Weights of a small GPT-style language model, trained from scratch on English Wikipedia: 2 heads of 128, untied embeddings.
MLP neurons of a small language model. Each row is named by its layer, matrix (up: input weights) and neuron, and shows model dimensions 96-191. Each number is 128 + 24 x the weight over its row's rms, rounded and kept within 0 to 255.
After each neuron's rows, "fires on" lists the tokens most often at its 100 highest values on Wikipedia text that the model never trained on.

L9.up3027 [120  94 140 132  95 116 142  50 153  90 125 133 121  91 127 166 140 153  97 106 138 129 112 136  94  64 145 131 174 155 183 149  91  76 101 150 140  78 129 130 109  95 161  88 119 118 153 136 156 150 163 109 103 128 134 132 162 107 109  68 140 127 132 125 113 112  93 114 155 109 164 124 158 101 128 106 136 108 115 170 148  99 108 105  94 147  97 138 134  86 123 117  94  94  77 146]
fires on: "-", " \"", "Re", " East"

L9.up1290 [131 126 113 149 124 130 110 152 114 159  69 124 184 113 102 163 144 131 112 119 107 108 119 125 117 124 141 132 112 155 146 121 169 132 130 103 145 120 133 107 124 131 156 116 146 131 120 172 178 100 111  87 119 149 145 102  92 103  90 168  94 109 125 128 151 123 141 114  67 140  71 149 151 128 135 149 149 122 126 107  86 122 104 144 144 156 166 125 166 145 125 134 153 157  88 167]
fires on: " p", " Mat", " are", " wrote"

L9.up2921 [143 116 107 118 174 129 146 113 162 138 159 177 184 114 112 141 114 167 132 145  97 175 179 101 122 107 159 133 130 114 125 135 138 108 119 120 113 114 147 140  62 126 195 170 156 154 143 119 141 128 125 160 151 128 104 148 129 105 108 206 131 148 152  84 140 133 136 140 124 133 134  91 162 152 109 117 154 107 136 134 163 161 133 135 128 160 121 143 114 143 117 109 169  93 129 135]
fires on: "'"

L9.up1783 [ 94 116 133 122 177 123 116 143 161 124 124 120 169 107 127 127 134 125 138 133 162 147 140 106 133 125 103 164 136 137 118 174 159  99 138 148 148 150 102 143 119 122  97  75 123 112 139 102 126 112 108 107 103 144 149 125 126 104 164 143  98  98 175 126 124  95 108 130  99 106 110 141 117 152 138 141 139  92 147 119 102 166 119 111 117 138 130 122 116  95 111 139 115 127 129 131]
fires on: "\n", "-", "|", "\n ", " years"

L9.up689 [ 86 138 134 139 124 155 146 159 105 135 159 144 142 138 127 145 149  93 183 127 103 167 177 134 143 139 137  92 115 125 128  95 138  99 105 110 140 170 163 115 105 123 144 152 122 158 116 110 101 157 153 132  97 144  95 110 166 108 136 129 133 132 156 140  85 138 134 124 140 143 133 123 152 177 169 113  70 155  94 102 127 147 126 101 133 174 161 131 141 120 128 158 143 156  84 124]
fires on: " a", " \"", " are", "-", " is"

L9.up860 [139 171 137 156 134 132 170 143 134 133 165  68 129  65 106 106 151 152 126 112  94 151 137 136 103 127 111 113 139 118 159 142 152 111 160 128  83 135  98 129 148  69 105 134 156 114 129 159 162 152 129 157  88 159 137 132 144 127 161  90 121 112  96 182 152 119 141 116 151 156 146 124 139 119 115  91 137 134 157 126 162 138 131 115 115 112 145 132 175 173 142 143 157 123 158  78]
fires on: " No", "No", " Pe", " W", " Hor", "2"

L9.up3066 [ 99 126 151 140 125 140 108 135 175 118 143 134 118 146 112 149 139 145 135 116 117 124  81  86 128 119 130 174 151 150 130 124 139 111 134 106 119 164 157 122  91 122 132 100 122 140 145 138 122 143 144 117 136 111 183  82 115 149 177 164 162 118 167 152 155 123  97  85 163 118 120 102  95 150 158  57 137 101 161 121  94 171 107 138 150 102 118 104 158 125 138  97 161 118 125 124]
fires on: " pro", "R", " and", "oc", " only", ":"

L9.up234 [117 125 110 104 139 151 117 120 104 167 115 116 141 135 121  92 172 126 120 101 108 113  81 109 139 123 117 103  76 133 120 148 152 110 113 132 141 108 160 137 126 135 136 150 154  88 131  90 158 142  80 114 125 138 107  98 113 111 169 163  91 138 168 161 115 138 109  81 149 165 111  72 169 128 148 122 116 139 140 168 121 145 116 124  84  89 116 133 113 115 119 140 115 153 132 136]
fires on: "|", " did", "=", " |", " does"

L9.up580 [140 131 128  91 153 138 132 123 193 162 122 127 143 161  79 108 136 142 178 110  66  91 139 223 158 132 150 117 134 149 126 106 165 122 117 181 123  93 151  94  77 108 103 179 124  99 138 124 128 114 113  94 154 144 105 146 131 149 165 125 159 137 170 131 132 128 120 163 111 118 127 133 165  93 133 143 108  97 119 140 142 125 120 128  92 115 112 141 129 140 113 146 119 129 183 110]
fires on: "'"

L9.up707 [106 139 111  79 132 144 109 123 182 150 123 112 138  84 137 132 126 143 136  91 112 169 160 168  94 166 138 118 140 112  97 187 167 128 110 160  83 109 152 117 125 143  89 134  77 117 122 115  97 119  70 147 147 143 120 205 111 146 142  94 113 158 118 111 184 138 135 160 100 153 147 143 172 122  98 114 130 100 112 137 136 133 124 105 132 145 133 130 168  96 103 154 154 146 136  84]
fires on: "'", "-"

L9.up975 [150 157 119 113 115 130 118 124  89 123 113 161 148 103  96 141 144 155  54 107  93 141  98 101 132 123 119 137 128 127  96 121 113 149 134 134 145 118 112 144 109 142 145 134 126 121 100 136  98 125 117  97 134 113 119 155  98 115 116 140 161 108 105 132 145 163 133 103 116 122 133 144 140 111  89 109  88 134 163 142 177 168 184 120  66 130 142 130 105 194 113 137 167 119 148 163]
fires on: " Th", "w", "th", " We", " t"

L9.up2974 [122 164 127 123 100 111 151 175  91 129 170 111 104 148 142 158 114 153 160 118 130 134 153 147 129 165 125 142 175 124 185 130  98 110 126 131 134 113 114 150 111 140 103 128 123 107  74 105 154 112 130 130 101 125 132 116 149 147 128 126 104 128 125 111 131 142 137 148 123 135 126 176 125 118 116  47 111 134 168 147  59 156 130  76 120 145 130 128 103 103 106 128 136 133 145 143]
fires on: " in", " (", " and", ",", " |", " Ha"

L9.up1900 [158 118 154 133  92 114 133 148 107 147 137 158 124 152 161 119 150  90 126 100 102 107 121  70 153 127 129 148 114 155 129 117  88 138 146 133 128 139 154 157 143 138 103 157 137  70 145  99 120 157 112 143 168  83 121 124 138 140 148 137 150 140 133 132 116 108 165 134 113 161  97 116 120 122 117 108 137 127 165 121 149 136 102 168 119 118 108  64 189  89 157 130 106 114 154 142]
fires on: "=", " ="

L9.up3016 [ 96 132 119  85 116 141  63 102 148 109 153 158 118  94 113 106  99 151 106 130 132 122 133 114 144 117 171 157 117 172 160 133 106 126 131 162 131 135 101 131 140 139 123  76 120 122 140 116 133 120 174 153 104 131 168 122 148 112 124 147 152 127 154 159 124 120 115 162 107 149 145 150 109 104 143 103 180 135 134 142 123  82 132 124 108 148 173 154 111 154 142 136 165 106 135 143]
fires on: "-", " (", " |", " #", "born"

L9.up1440 [128 162 126 187 134  98 112 155 144 115 133 177 130 121 157  96 129 163 134 117 139  80 162 138 159 164 139 142 127 146 133 153 117 139 106 131 147 139 122 120 118 137  88 114 155  89 131 118 153 144  83 106 113 122 161 145 171 124 110  87 117 139 111 156 136 130 103  93  71 119 108 100 117 112 102 134 121  98 122 167  86 127 133 160 150  90 108 105 114 102 115 122 151 121 104 110]
fires on: "F", " C", "B", " I", " F"

L9.up818 [115 142 168 123 130 158 116 159 140 107 149 151 137 166 159 115 119 120 116 139 115 147 109 115 157 178 140 117  99 109 136 147 104 121 139 140 173 178 143 161 108 131 137 129 140 168 119 138  94 114 179 117 159 116 172  99 129 141  93 140  90 160 113 135 107 172 149 157 126 121 111 132 112 111 153 149 178 110  91  92 115 119 113 114 126 101 117 152 134 152 130 107 100 102 125 123]
fires on: "  ", " due", " Maur", " both"

L9.up841 [144 137 104 131 139 171 150 109 105 130 120 120 115 132 121 153 124 117 108 138 149 123 106 127 137  63 153 120 107 113 102 117 100 167 123 139 105 107 161 180  80  90 123 112 145 137  98  86 142 183 152 102 121 148 109 114 190 100 182 118 123 124 131 163 105 127 116 114  82 143 121 123 112 146 159 152 150 169 142 139 122 109 155 112 168 131  97  89 125 124 183  84 126 111 122  63]
fires on: " |", "\n", " be", "|", "O"

L9.up2257 [148 145 167 124 124 145 142 162 121 125  94 152 126 104 122 165 117  63 100 185 105 131 112 136 108 155 131 177 110 155 124 116 106 129 136  99 157 131 145 122 105  98 107 120 138 106 142 130 113 111 141 151 118 115 151 124 152 122 139 156 114 111 116  83 160 143 115 131  85 106  90 126 148 140 133 127 136 103  88 112 162 151 122 182 102 129  93 134 139 102 162 147  96 160  92 106]
fires on: ",", " all"

L9.up2546 [135 117 109 137 105 114 129 138 143 143 150 113 119 102 143 115 114 103 139 145 149 140 111 115 127 165 123  95  87 146 128 132  98 119 124 165 157 124 119 121 144 100 138 147 120 125 161 133 121 145 115  98 109  87 162 142 113 131 152  88 137  69 117 131 127 139 174 182  90 127 118 109  94 146 111 124  97 156 133 147 112 122 114  98 106 121 101  97 132  85 137 117 153 103 129 164]
fires on: "D", " mon", " Don", "Don", "n", "y"

L9.up2395 [142 124 118 150 143 146 134 160 173 184 157  83 123 120 147 132 201 138 109 123 135  96 140 122 139 163 103 119 142 155 172 136 145 109 120 136 124  94 138 153 119 116 176 140  95 143  76  72 150 118 111 117 119 171 159 110 104 127  85 160 157 131  95  87 120 129 126 139 137 158 129 150 129 124 126 123 142 139 122 122 141 143 110  98 115 134 106 128 119 140 128 137 139 143 121 145]
fires on: "\n", " Loss", " sold", " well", " shut", "rit"

L9.up1822 [166 109 109 128  87 106  98 134 146  79 181 103 148 125 100 144 121 138 179 110 113 150 131 114 111 129 110 173 125 128 126  89 123 101 127 155 164  88 171 144 127 109 148 138 114 113 109 143 123 122 125 116 166 124  94 113 163 138  55 153 113  90 142 100  97 154 107 136 156 148 132 120 168 153 113 165  82  99 138 152  96 112 132 117 146 129 102 168 127 149 111 112 146 130 124 112]
fires on: "=", ",", " played"

L9.up1873 [141 124 138 122 156 136 134 113 111 132 131 150 145 183 138 138  96 129 120 120 132 171 126 110 162 110 135 140 122 108 158 118 112 127 155 130 129 128 144  91 139 110 129 124 155 110 120 112 160 138 132  98 127  96 137 103 185  84  76  89  83 118 104 105 142 119 114 142 145 159 136 110 129  99 134 132 165 141  95 143  96 122 139 105 126 172 129 118  99 147 150 135 113 136 127 118]
fires on: " 18", "19", " September", " March", " May"

L9.up1912 [165 125 132 131 113 124 148 103 123 130  94 164 116 137 105  69  95 139 102 104 119 119 165 125 131 154 127 155 116 105 117 163  77 132  97  82 158 111 165  80 140 136 108 138 161  98 127  99 101 146 116 136 131  94 117 115 128  97  90 187  88 167 172 110 147 132 133 143 117 124 110 100 113 149 154 100 127  83 143 148 113 123  97 166 124 116 114  93 136 111 115 117 125 120 103 147]
fires on: " (", "R", "\n\n", " R", "ac"

L9.up1092 [121 123 127 108 155  90 171 103 150 189 124 115 153 105 114 111 172 154  71 168 131 130 112 124 159 167 146 122 164  91 141 156 103 104 132  86 113 105 109 112 158 135  76 124  82  79 142 104 129 106 136 123 112 104 133 124 131 116 179 109 123 183 142 151 129 173 152 126 113 201 173 130 151 104 132 115 128 135 150  96  94 120 101 130 123 114 112 137  84 109 138 124 126 103  89 138]
fires on: " a", ".", "uc", ":", "inc"

L9.up94 [117 141  90 106  81 107 136 110 109 140 111 132 165 107  97 103 141 123 154 115 135 124 119 154 146 140 108 134 127 122 127 115 140  38 134 119 136 122 101  97 125 144 165 125  80 172 144  62  98 109 151 111 145 105 111 151 100 124  97 107 157 143 151 107 121 167 135 126 150 154 125 135 133 128 118 109 142  82 111 100 123  72 170 119 141 141 110 137 144 143 166 136 141 138 138 124]
fires on: "ti", "vi", "si"

L9.up2964 [158 122 151 109 133 132  63 136 124 115 145 151 144 100  62 111 116 116 164 143 155 135 137 111 146 119  89  90 100 130 150 131 125 130 120  96  70 139 155 165 137 112 143 137 156 106 142 109  99 131 109  98 141 152 123  91 118 127  99  87 122  90 131 155  97 119 133 136 100 156 156  86 148 126  94 109 143 156 152 101 137 146 112 136 139  62 162 101  99 146 127 124 131 110 111 142]
fires on: ":", " not", " she", "s", " it", " his"

L9.up2025 [143 173 127  97 166 122 159 123 162 104 104 134 118 149 102 106 120 162 109 111 187 108 119  96 116 118 100 134 115 110 104 113 130 148 127 135 122  67 105 122 147 150 123  94 154 119 118 119 167 139  90 178 170  93 148 109 121 145 128 128 156 139 100 117 132 146 128 152 121 118 131 113 129 106 158 158 107 121 137 124 112  75 132  87  99 134 121 117 116  93 105 165 122 116 130 124]
fires on: " June", " May", " March", " October", " April", " January"

L9.up121 [131 127 144 109 141 135 134 166 115 138 154 131 160 148 166 172 155 119 114 120  91 150  71 145 143 111 105 118  73 125 105 126  99 107 104 155  82  89 153 158 122 116 140 147 124 126  73 125 129 144 141 146  84 154 166  92 104 165 105  97 115 170 117 110 169 166 120 145 173 147 105 164  69 165 134 105 153  89 122  87 118 144 140 148 106 140 131 116 130 151 132 145 143 132 119 116]
fires on: " part", " Sp", " role", " all", "orn", " that"

L9.up2698 [121 143 146 124 120 125 142 148 125 123 130 129 168 115 129 140 146  92  91 122 125 100 144 144 160 139 121 143 127 156 122  71 132 129 156 168 151  67 166 118 139 113 174 103 147 103 164 158 129  61 151 118 129 119 139 172 125 172 165 102 123 138 119  90 141 127 137 153 108  97 103 133 161 140 133 122 156 141 101 124  85 127 142  79 121 129 108 162 156 172 119  92 109 136 117 141]
fires on: " and", " but", " Sm", " tra", " |"

L9.up1478 [153 142 166  73 112 156 100 136 158 111 157 164 120 130 110 154 107 106  88 110  83 131 150 104 132 130 137 108 120 136 130 147 130 145 125 152 109 107 125 127 141  82 121 117 148 202 168 126 140 117  88 148 127 136 150 154 114 125 119 159 157 132 168  94  79 142 114  91 118 145 134 124 141 137 131  79 151 143 104 138 158 128 106 124  94 106 141 161 144 182 130 120 140 169 128 125]
fires on: " is", " was", "|", " it"

L9.up1987 [ 88 157 129 155 142 145 191 145 129 125 126  97 143 125 131 150 135  99  73 104 131 127 125 101 171 105 119 157 133 131 119 122 147 140 121 120 138 164 102 102  68 139 118 115 111 112 152 102 139 123 129 122 162  93 149 122 117 134 128 125  82 168 113 121  81  85  93 103 100 119 131 156 155 150 158  98  84 101 165 130 129 105 129 153  76 102  92 145 125 103 101 144 114 114 113 123]
fires on: " R", " became", " a", " was", " remained", "R"

L9.up1540 [136 153 146 138 116 114  97 120  89  71 146 142 128 134 120 108 142 149 134 142 128 144 146 126 159  78 117 123 122 138 123 111 133 126 127 137 146 147 142 162 133 113 132 151 156  94 168 150 114 113  96 141 127 165 140  99 122  93 101 154 119  95 124 119 168 156 149  91 113 145  87 108 139 116  65 130  94 125 124 168 141 147 136 107 112 118 112 110 156 114 146 141 149 148  87 110]
fires on: " We", " To", " we", " X", " so"

L9.up1096 [120 120 129 128 104  96 132 141 139 140  97 143 108 148  85 135 147 154 148 113  97 118 158 105 128 144 101 149 105 147 112 131  99 137 174 100 167 104 129 158 105 133 160 157 113 116 130 156 124 150 183 139 180 114 129 128 130 138 138 111 117 119 145 139 149 161 141 142 150 101 129 151 120 157 133 136 138 114 138 140 176  90 127 149 119 169 120  99 135  76 128 144 150 135 185 113]
fires on: "\n", "2"

L9.up467 [152 143 115 143 167 132 121 128 124 125 101 118 166 127 138 108 158 139 141 139 163 168 187 118 129 149 123 103 131 109 112 115 128 104 162 147 157 110 114 157 141 112 141 132 164  89 118  78 142 173  95 137 103 122 129 115 137 124 118 161 133 117 117 161 141 144 123  82  96 147 171 147 159 151  78  86 125  89  79 124 136 133 134 147 150 134  97 158 149 173  98 139 129 136 133 186]
fires on: " a", " his", " was", "'", " His", " to"

L9.up1457 [138 155 147 132 167 126 152 134 140 130 110 107  99 148 137 166  83 126 162 167 137 118 116 115 138  82 130 154 129 123 124 144 171 102 142 133 112 161  81 125 118 126 109 103  93  81 143 107  89 135  87  93 100 155 126  96 132 100  89 135 136 123 115 137 130 118 131 142 140 140 143 134 141 143 138 119 136  75 119  80 122 121 135 134 128 168 141  98 112 116 149 117 146 168 141 146]
fires on: "'", " of", " Gi", " to", "′", "\n "

L9.up893 [124  73  83 146 141 106 156 133 172 158 146 109 131 117 132  98 138 105 120 136  91 104 106 101 171 113 109  95 141 120  75 136 138 119 153 111 117 145 161 105 116 117  97 107 138 142 127 113 111 117 132 120 112 131  97 109 137 126 185 128 176 151  94 102  95 122 155 148 109  78 140 105 114 144 154 148 161 132  93 101 133  95 118 100 103 135 125  96 116 186  96 127 115 134 159 131]
fires on: "\n", "\n\n", " Emma"

L9.up2601 [118 146 149 121 120 170 117 178 137 144 127 137  89 145 103 118 110 120 130 112 135  95 136 137 146 100  95 137 131 120 123 183 159 146  79 148  95 121  85 142 101  83  93 127 101 129  97 137 100 174 119 118 159 179 155 128 192 106 168 129 132 122 132  46 109 119 143 138 130 126 173 125 147 180  87  98 125 101 131 126 121 105 139 111 171 116 130 133 106 103 111 102 121 160 109 166]
fires on: "s", " his", " Candidate", "'"

L9.up2050 [126 176 116  70 137 119 101 114  93 132 107 154 117 141 151 141 118  93 143 105 136 115 122 116 124 121 147 135 142 150 129 118 105 198 118 111  90 122 155 108  89 135 123 114 170 146 134  82 125 111 137 124 137 153 114 144 112 141 155 137 114 119 104 127 146 153  97 129 170 147 141 133  82 137 117 114 122 111 182  93 117  96 152 111 127 104 151 114 130 117 138 149 186 143 125  99]
fires on: "|", " South", "–", "urs"

L9.up1862 [131 147 105 128 159 111 127 108 158  99 120 113 148 177 149 118 134 108 133  80 119 151 139 130 113 116 159 122 104 126 150 122  75 158 156  85 163 138 139 111 118 102 125 135 147 106 117 109 132 134 102 135  89 172 128 110 156  86 134 135 153 174 179 169 117 142 120 138 132 109  96  97 111 111 128 127 123 114 114 153 101 123 126  97  87 139 110 148 113 110 133 131 106 115  99 141]
fires on: ",", "-"

L9.up1271 [133 168 124 145 124  95  71  92 134 118  89 140 141 110  95 151 111 175 109 131 107 120 148 143 135 148 111 109 123 159 153 116 139 104 110 132 141 130 152 125 112 162  82 134  87 108 110 133 147 179 106 110 132 135 115  88 120 161 164 128 111 143  87 137 114 122 140 121 130 123 137 156 121 166 127 134 101 109 133 120 139  66 112 110 154 129 112 157 129 168  45 163 144 150 150 133]
fires on: "'", " died", "4", " death"

L9.up2647 [110 155 132 133 168 155 110 136 129 103 109 162 140 172 136 105 183 133 123 134 163 103 153 157 144  90 160 147 121 139 142 139  92 136 113 124 106 147 118 129 163 128 113 142 113 136 123  92 130 153 178 104 120  85 121 113 138 117 151 119 118 131 114 152 137 106 171 115 128 167 119 152 171 160 142 116 138  94 124 123 107 136 177 100 154 124 122  72 110 105 132 160 110 150 116 121]
fires on: " December", " August", " March", " July", ","

L9.up2296 [ 95  88 113 132 132 114 173 115 153 136 130 160 125  80 125 137 156 147 126 153 129 145 167 104 156 123 178 146 148 207 132 103  70 142  95 107  98 135 185 129 130 130 116 119 133 129  63  85 118 132 114 150 110 131 159 154 155 179 115 137 151 164 171 161 116 116 142 118 140 129 135 139 167 137  76 139 155 108 126 127 137 150 140 103 130 122 107 140 172 119 119 100  97 137 143  85]
fires on: "\"", "/", ")", "'", " Award", " mar"

L9.up703 [172 127 156  95 170 143 113  92 131 122 106 140 128 134 172  97 149 122 165 168 131 171 128 150 140  76 141 124 122 113 131 100 132 155  72 120 102 153 110 112 109 123 140 110 130 155 146 116 114 133 123  79 176 110  78 126  94 127 103 126 107 118 148 133 158 116 133 135 127 153 113 153 118 146 158 106 128 110 142 138 161 147 178 154  97 133  83  96 131 119 156 148  74 178 142 107]
fires on: " is", " St", " Th", " h", "th"

L9.up291 [130 103 118 135 138  95 103 112 169 141 158 163 125  95 114 149 150 147 153 182 104 134 149 119 154 123 124 109 145 143 134 124 118 113 134 142 148 135 138 126 108 133 109 118 143  91 104 106 142 114 152 143 111 112 159 123 116 141 109 169 126 133 128 119 121 148 117 133 136 130 109  95 111 125  83 103 145 160 132 131 118 146 136 132  92 149 137 116 120 124 138  87 160 129 132 132]
fires on: " he", ":", " \"", "lo", " it", "°"

L9.up1045 [146 161 144 128 159  75 146 144 112 116 118 123 156  94 120 150 156 159  85 129 195 100 149 138 151 145 126 120 157  98 124 105  70 126 107 135  70 136 135 103 160 128 192 136 174 161 119 142 157 145 162 124 137  80  74 124 137 123 143  88 128  90 132 149 147 145 109 144 117  81 141 117 138 151 133 123 123 129 143 129 156 119 120  89 135 137 109 173 123 117 117 125 109 111 106  88]
fires on: " |", "|", " and", " held"

L9.up2486 [133  94 148 109 139 146 147 110 152 115 149 127 129 128 104 129  94 115 123 131  80 112 133 143 178  86 127 133 133 148 125 163 116 195  89 120 116 103 129 114 134 152 113 163 109 127  94 100 157 129 138 149 121  97  93  93 100 141 134 142 128 120 119 146 111 142 130 156 140 127 109 117  89 105 134  97 160 106  88  91 154 137 112 136 132 118 121 114 196  83 126 118 106 132 132 137]
fires on: " this", " an", " the", " that", "s"

L9.up1160 [169 137 124 107 155 111 126 129 139 142 150 141 157 156  80 126  94 145 119 138 160 127 105 153 130  88 120 150 116 127 115 112  93 108 112 135 116 167 148 130 115 121 128 113 125 109 116 102 118 127  89 144 119 130 161 112 122 155 130 121 147 140 133 156 118  73 129 127 115 142 143 104 144 156 100 125 168 123 166  87 113 103 115 129 120 108  96 167 155 159 117 131 140 127 120 110]
fires on: " |", " September", " October", ".", " November", " December"

L9.up2228 [121 148 148 157 143 124 137 162 107 127 129 140 115  99  71 138 104 161 118 119 161 113 150 115 138 119 154 114 182 162 144 119  73 110 113 143 129 102 112 168 104 120 140 102 168 135 106 113 175 176 149 162 101 154 147 117 175 136 105 154  88 107 130 135 112 137 117 100 106  98 133 111  66 144 156 170 139 116  99 112 143 161 140 109 142  70 113 124 144 105 135 137  97 143 152 157]
fires on: "19", " from", " pre", " Lo", "Pre"

L9.up320 [128 117 100 120 109 135 153 138 132 110 157 136 127 149 137  95 142 114 147 126 109 148  97 119 144 118 183 138 138 115 137 133 116 126 144 143 109 118 106 168 152 137 133 114 101 104 117  88 114 155 125 167 125 180 136 107 115 129 116 140  92  91 128 147 121 138 122 128 126 168 137 127 144 117 115 111 114  81 130 159 132 133 140 131 142 125 154 147 159  92 154 174 125 167 111 148]
fires on: " La", " every", " all", " any", "ha", "li"

L9.up1305 [115 134 133 119 138  98 132 136 108 150 133  94 137 135 119 145 180 140 108 150 104  56 114 131 116 114 176 127 133 144 123 165 132 142 128 131 156 142 171 115 116  98 114 103 120 152 130 140 119 137  77 158 130 147 107 130 130 160 118 140 170  86 144 128 114 104 126 127 155 161  95 124 127 152 142 135 160 126 128 110 137 132 126 126 118 114  82 128 147 114 177 160 121 158 107 119]
fires on: ":", " called", " as", ",", " name", " titled"

L9.up2351 [111 113 113 127 105 129 120 154 153 195  99 128 136 137 103 143 153 164 125 142 125 124  94 125 127  86 145 135  83 143  88  99 138  80 116 120 154 184 147 138  95 121 141 123  86 118 120 128 135 118 103 100 124 144 123 110 156 110 120 121 119 174 148 125 144 117 139  77 135 168 111 121 145 130 140 113 111 120 145  92  92 117 131 163 114 147 143 133 130  90 151 122  57 124 139 138]
fires on: ".", "\n\n", "ona", " state", "é"

L9.up2692 [168  69  97 133 132 115 112 110 145  99 139 114 155 135  88 133 133 104 129 112 134 143 122 126 110 107 171 146 137 110 144 118 134 114 104  95 183  95  91 150 127 155 165 115 132  89 179 138 152 128 148 106 114 123 128 102 135 138 108 121 121 101 121 116  99 133 116 120 128 125 127  98 144 135 141 168 165 146 112 154 131 109 136 103 131 139 114 156 144 139 117  93 104 122 145 114]
fires on: " School", " University", " school", "hem", " Institute", " College"

L9.up3055 [156  96 150 145 165 203 155 155 140 118 140 131 108 121 122 141 144 143 118 115 126 126 135 113 135 174 114 127 129 157 141 146 114 143 120 139 126 105 126 130  96 162  93 117 128  81 108 114 163 148 164 125 147 114  91 132 119 158 152 134 139 134 153 128 128 142 173 128 126 125  94  56 153 113 149 119 171 155 118 131 154 163 147 153 167 185 118 121 103 122 128 116 108 105 147 166]
fires on: "'", "s"

L9.up2696 [ 81 126 135 126 113 159 176 153 135 146 134 140 108  93 129 128 132 131 119 140  57 107 127 159 121 111 163 108 134 138 126 115 102 139 150 139 135 123 126 177 111 130  84 114 102 118  89 136 115  88 129 149 140 130 128 122 127 114 136 129 128 109 151 160 119 107 117 151 166 146 130 105  83 130 139 114 169 136 151 151 107 115 148 133 155 159 143 126 161 115 183 137 103 139 124 136]
fires on: " as", " se", " Se", " along"

L9.up1334 [140 140 165 125 119 127 149 138 151 151 135 178  94 106  77 145 154 142  65 147 122  91 144 188 153 113 118 122 150  96 113 109 110 130 128 125 126 144 101 121 123 130 163 117 127 144 137 153 124 177 100 149 123 136 144 142 125 132 173 107 168 109 123 139  83 130 141 119  99 102 115 113 159 119 119 137  93 107  91 142 113 142 167 131 182  96 137 134 106  76 155 125 136 134 141 118]
fires on: " F", " S", " R", " f"

L9.up822 [124 103 128 150 118 123 108 144 109 138  93 144 129  67  89 111 130 123 121  99 128 125 121 132 172 152 137 118 152 142 126 127 122 142  79 152 121  94 142 110  88 127  98 105 138 131  96 116 133 131 185 149 106 141 120 119 110 108  64 140 164 128 132 119 130 137 140 119 135  88 140 114 137 177 164 146 138  99 151 151 118  88 142 122 167 123 146 117 133  79 147 160 111 121 143 133]
fires on: "\n", " Gen", " Har", " Ju"